MLP neurons of a small language model. Each row is named by its layer, matrix (up: input weights) and neuron, and shows model dimensions 197-292. Each number is 128 + 32 x the weight over its row's rms, rounded and kept within 0 to 255. Numbers have three digits each.
After each neuron's rows is what it responds to, as a language model described it from the Wikipedia text at the highest values.

L6.up400:138131142098159105149161120132132102155148075142085146112122076128199190127075143124153111085126142144086135123185130146127187139097186183114154179137088145101116130128138109130086146176136123183115092147093183138071127081164049109099156133096146115125109081085136085147087132115155088120
Description: Short subword pieces inside longer words, mostly "th" (Mu-th-aiah, Car-th-age, th-reshold), plus "et", "hold" in household, "port", "film".

L7.up1042:131149148180097130152148143102169106083101116086092103151169104143159179125124097136139116157192114103140090166143165166087133123158107105125147060162065128101128138087057128167114108160140127144155127199146125125231146099200124170079113050151103096158126142115138165106139162141085087139
Description: Short vowel-led pieces inside longer or rarer words and names, such as em (Gemini, Pemex), ag (imagination), af (Traffic), and occasionally table "| " separators.

L6.up716:084097118165122101167139099148179171116124162062108134094135119133089175100136108097129151099169108065108113148100149128139076121166051116106153112083130081126206099103100138085172125100117113104154145104141110107134113132152176153078131127122094112170111096130155108122129172144074079144
Description: The word and (rarely &) joining clauses or the final list item, e.g. census race lists, "Early life and education", "released… and was".

L7.up1407:089145117136130150136047108126088086213122148082122153087139223091163130090164107093154086167155147073180111109107155154143094089123116106119151127154165126166148139059174068112131128157092114075123107178147085088090150161143117126119099128133112152146179089113130144116123181117098081096
Description: The conjunctions and/or joining list items, ranges (between 2000 and 2013), or clauses, plus occasional mid-word pieces like -er, -ter.

L6.up1432:149140145105163132109174166126156155163107132152171082095064153181164159139120093119084167140108094101111125125162102190176159131116108132037189144155130095157148064111166137152223095115095151110136159128114123102119132143079142155103040132157084144174183162204111152090110131121154123144
Description: Fires on the comma closing a sentence-opening adverbial (However, In 1999, Although…), and on relative words like which, who, that, where, just before a new clause's subject.

L11.up681:148147165177130087111115155078133162157058070138148135175142117124099129120106161128099190128095132132136137141080130110141120101111132112150145063156140120103138087143125145138123160113135181175179193118130162092076165138100120116150044152078129150093072066111138161117140090136180144123
Description: Opening pieces of words split into several tokens, such as a(fraid), e(ager), under(stand), res(ents), plus the article "an" before a noun.

L6.up1022:120105078125163150186135135155102148077097131159100180124150153111115094121127136120117067124076130171118174140143124175157152179149116100161080095105077109134172128124117118145141150162136092083150120206103100095084069206138147157084164184153106111120087122165120153133083104133160129092
Description: The == or === markers that open or close Wikipedia section headings (==Career==, ==Personal life==), plus weaker hits on nationality adjectives like Indian, American.

L11.up743:113149190209141131082086113115065167115113119134098169117140143139127138101133116121094137094139196118083121088078090057180140081154155153151142153116167148115142028126141136092132170151147202169118160070138113152178158114098133133148171102131114077146093181145154180105126097090065191167
Description: Prepositions and linking words right after a noun that introduce the source, members or kind, mostly from, between, such as, like, are, is.

L7.up1431:093101052157122183138060161149141084056123095096169145117098085152090138152080126128051107143167173206176113116098170102136138106191138116132045119110123105125067150151141194150128151155092159082159164136119155151142141151082199123119149112101087103147083168135137086037147141119122127125
Description: Word-final pieces that finish a transitive verb or linking word and await an object, such as don-ated, ens-ure, acknowled-ged, and "of" in "cast of".

L6.up652:119176152072116165072145132115094168052112114119079117107124142083167104046172084144172147117161095126120166135103120161164144137113135097121197153122135104132115062161142140105120102139100104156153107147119172153118135118135091115165099086134097141168140135196128121155169217201141141125
Description: Short mid-word pieces split from longer words, mostly g-containing (ag, eg, og, g), as in Aggregate, flags, Peggy, Magerøya.

L7.up1040:135125150122138084181140101192174165127104150125108064129121135176130173126127110099114141125168110109165178131086115162141130169064144128149126106188129117134172141141125151121123113094104108109059050114111123124134154097125061126145132127102073092135073142129124139100098149119165107168
Description: Short pieces spelling "an" or "th": the article an (an average, an EP), -an endings (Maxentian, Boylan), th in though, thin, Method, 14th.

L11.up93:088141123151159144123108114175095137151155139143195037098085088160157083097132110125119123131142148166129094144128140149158134141111140079138191177097088129123104045162102147166127176117117111127162155138117122075150128107075075113106102118083143121150119128086114134108141146099146107122
Description: Closing "==" of wiki section headings (Personal life ==), "of"/"for" before time spans (years of peacetime, for 50 years), and infobox closing ")".

L6.up331:111083125178155138147134166154197137139118109147099095193175134091109119058106090130153137143146133127178126156077105150141140119126114125151129081136114110082098146158132146130128131107100180123145093120104068175068131105121185102120161053144107144119098139144116180142157128121064114148
Description: Mostly the word from opening a time span or source ("from January 2013 to", "From 1995"), plus both, between, and blank lines after tables.

L6.up763:179125099084159128104132156156125147112134139127065169078075136140120073147135106133180158125148100123157107154078135217166113143164143094110171120121116068080130162100089161160146165217099079131107169128099148122145091074119079191133128066164132110127111178118143085190121142073143113132
Description: Main verbs right after their subject, especially review verbs (wrote, stated, criticized) and film "directed" by; also thousands commas in vote counts.

L11.up1039:124148126062151110211189238125196113198129109204109112171082080091096155150115134171153134105126177130093132209153107131118076101095147114149117118145083162117157094153121131084169169156101105131091140179107129172121111117099137113133144136132099120178151128103195222129079139102150118187
Description: Second piece of a capitalized name split after its first letter (B-ag-no, P-ag-liuca, Cu-villiez), plus table numbers and census "65 years of age or older".

L11.up922:109165100086141138158157121101087104150133108066121104131130134107075090155147095145092195153115100122080090081130170108166167138187136131124171113135171152141139178168141149122112126127110108046128124131092189141142098159179128096156112183154090138156094104128127035118098173131154175146
Description: Function words and table separators that open a slot for the next name, rank or noun phrase, such as "promoted to", "Species of", "|" between table cells, or "'s".

L7.up1430:148127197168208126086107156143136164145107072120082103157161159108083155178168116177136133069176141084114095075133148123101128110066152119165079120127108126155146146128158101096151093117080177161143098148125092086077113130123136120139195101181097141182161123183135120172105126163147162154
Description: Month names and first-digit year pieces like 201, 199 inside dates, such as May 16, 2014, especially in sports tables; also stray ay pieces.

L7.up957:141079142193165130142158140130084144171118137119125180167116104115128092120115085146152094090054121133104071174104148142161071143108124115129149123128052099151143120093072154082140068161154109102139124180122076135120129069040170129124156158176196117145134163143126098153106088136144159128
Description: Subordinating and contrastive connectives that open a new clause, often after a comma or sentence start, such as however, but, if, when, though, because; weaker on stray word pieces like "ough" and "ther".

L7.up1397:136160138103139128156107155154163127083136137146116080100131103124122107084156138112160137107162172112137135142113152130125131108124088163156133125073121085049131188123092104076198097123095170103092117173138082109085092084133117127107153141103099142161125135186104128095189106093110106128
Description: Fires on the == or === marks that open or close section headings (==Retirement==, ==Plot==), plus scattered word pieces like sh in shell or shield.

L11.up308:151157149142122187159085119087078097098160128172120131100137125136121093136132154221174180119164100177098130113157139140101108142172135079180211102105080083118095139102123123113177129152185121151128153078106139137108111097049115124106119075132141179177076144103104134117097088068087071164
Description: Final tokens that complete a date, number, or multi-piece word just before punctuation, such as month names in dates (11 March), score digits (0), or word ends (Sag-er).

L6.up632:121139085193106124124147132094092104117119136172140117087183120152149203108114128197092095148080118106200112204154151176141079132125154184131101167157110159139120105156132142110134102195087175125118125181175145089172179168128074124137163106152100196121086116086088110123140091155120151102
Description: Cardinal number words and quantifiers placed before a counted noun or "of", such as two children, one of, several places, an; sometimes matching word pieces like "one" in Zone or "an" in veteran.

L6.up967:150117101157146127122121128134132120052132123112154107160172091141099126097105133110140132140100143069138055088166162080175123187126158076076128065135073170059091114117165142184145135149145191157157168093210123133185160063106077125109158096144137143113156132140125151174113141153134123142
Description: Sentence-initial determiners that refer back to something just mentioned, such as the band, the song, this time; also scattered mid-word fragments in names (Su-vi-jak, Mod-esto).

L7.up385:121070077072163146063154126112125123145114091088078085141141156104101163112152169111152094065086087140186156146134162134121133188146201186155093149112122099178110094123145074114079100141136134175104186137102165215132163113074128075109144166109082156125148146138124135146131098044128150116
Description: Main verbs (or final word pieces of verbs) right after a named or pronoun subject in narrative prose, before their object: worked, met, led.

L11.up946:087109134141143145142136130094135045161149182124149106115079112145116160151157150147101131098170123203159111066139125114160188136111189155114197128138115128116167137068015133141111107110162150167122119123139146173143086161136098137108110164132154119069129152218116105110170164120111173134
Description: Words that open a new clause mid-sentence, mostly but, that, when, commas, and causative verbs like make, allowing, doing.

L7.up172:108111154139167120143154143080138096067140108104184136198109070120122095119122123121144103121123169096139105098073142176141133131135153077139096124131127158144124142136185168121142171106100216125119173136101115110072153181139109110112134148166104121167115135202188124086128111114155169131
Description: Determiners and demonstratives starting a noun phrase that points back to earlier text, mostly the, this, which, such, each, as in "this is due", "such as", "The transport".

L7.up1390:131114137098148132123137113172150141070189082134098047054126144095135104102129151105079141140135116072120084089125121173122202126080125109125097119179164103087141141146171151108146136166119073115097131132155113137136086156074138094137148135123159101176184114175148094056102138139203066115
Description: Two groups: the word-piece "th" inside words or names (throw, Myths, Parenthood, Chakravarthy, 19th), and possessives his, her, their before a noun.

L6.up157:124133092136166110099107146126137164124122105113097140108171091110127145096150152149134192112192134127108144103093132148138124110142146098150101127113163104139208107115155122135104152094136118168121121092117146119114145039159194110197118133155125117180103170100109089129166125087147124087
Description: The word "of" linking a head noun to what follows, especially membership, role or title nouns: member of, King of, part of.

L11.up1074:115093134117065174129142145143152103116160103139150134147121097137199155110142141094139119136098169196112124108125160137128146140116125131122190102103071064000102085117128168105146072158087153132114121182101122120123115112013112137111139140181196112134147065146128156099107104114070079069
Description: Word-final pieces of transitive verbs (descri-be, investig-ating, wound-ed), prepositions (of, to) and determiners or adjectives (a, young, nearby) that expect a following object noun.

L11.up958:116210195104095125105120104134157174139150085159137120100151134175137106105093120161169140098211160204198138124097140136150177146139089102149121104157137092118119134165148127106068107116092098142172136086092164173119087071132112116112165172207125151097108168208177054117130111122100121134
Description: Word pieces that modify a following noun, such as possessive 's (Bradley's double), adjectives (left hand, gold star) and word-initial "sh" (shining, shell).

L11.up1040:124106085180130140077123116126154143100178116109087151118181131119133113124125139127120106110155087130105133116141149168095166150045159127124118146023136140075111109158154192118130163151112168094106108127118134126125138156101118103194117102105121137131097127149167143085121158131139076105
Description: Short word pieces, often "th", that finish or continue a word split into fragments, e.g. tru-th, fif-th, Cand-le-wood, year digits like 201-0.

L7.up921:155093104112147104112144115109158110160106082074094126080145114167133065208135093073146163078144068109095167164110126117141145200155134126088105113145113077087161108116138077186157107131061054147129148106068148134140112040166064206129115136099176078115160136121118116156170104195152033137
Description: Fires on "to" after verbs (decided to, agreed to, fleeing to), on final digits of years (197-9, 190-9), and on range dashes.

L7.up1164:084109181175155123126096104085134104099083062112186097140144092129166121115116167165118141095127101092138117109104152118147165151106123161138121093158111127145103103162141123145175085083116163163080151086132118112168152113123059171083167107084147155101111113156126164128125107125132088123
Description: Mostly function words that open a phrase still to be completed, like from, between, such as, both, all, most; also first pieces of split words and numbers (Te-hsil, Univers-itatea, 33-8).

L6.up819:152158091132094161114177168084212127126120120167151130163129135077108121100134149137143120132139120142175153132132147173091143104186126138122095083162105107050126090095095142154170105107092127125140097118145145111138165137140153075142099106098128172093148110164159145136132097174119141117
Description: Word-final suffix tokens, mostly -ing, that end a verb form taking an object or preposition next, e.g. re-establishing the, fishing harbour, known as, variable number.

L6.up1344:129095165123132162159084084248089149101168094147126163138132066109126118142136106108162121183110149104120100158088132116116094135130046170138144108144151116113108166168109165134171099108164136218104119130085156116069125067147119124119133138147137101169100152120138145149112106180132119156
Description: Fires mostly on the s of a possessive after an apostrophe (NATO's, team's, aircraft's), and also on mid-word pieces such as colum, diam, s in Marsh, mis-sions.

L11.up383:173068125062176143144107157101085097153125114098110123097137126111140172091138106188090170116083118210147092131088151156094169128137092128107106108137142112141058099126128126094096111159144145159116096185133146140155137112155090110128080125119166166112154088122093111166126116121133089131
Description: Main verbs (often the word-final piece) or quantifiers right after a subject, just before the object noun phrase, e.g. accused, purchased, holds.

L11.up1376:108102099127151140144213155127147136151123142146130186158105158091192094049084112155180153122122111136066118128103128123190134080119181135142077136101131106171167143157143094156129073177149143162107119159083143114123153126171105133079178140140076079144169123122196113136134106126109107170
Description: Connective tokens like and, commas, from, of and table pipes that come just before a second name or item, especially in between X and Y.

L6.up397:092167164108127151196156135139171145104120181102133098172078127125121131170120083107141103094124096190111138103119088099066158161146160111171123235116145168102056118088146093107134160125088118143087118125158145118145147127147175144143155088132084183181150135108109132126087135117120117119
Description: Month names inside dates, usually after a day number or "in/on" and before a year, as in "25 July 1950" and "in August 1967"; occasionally "magazine" in publication names.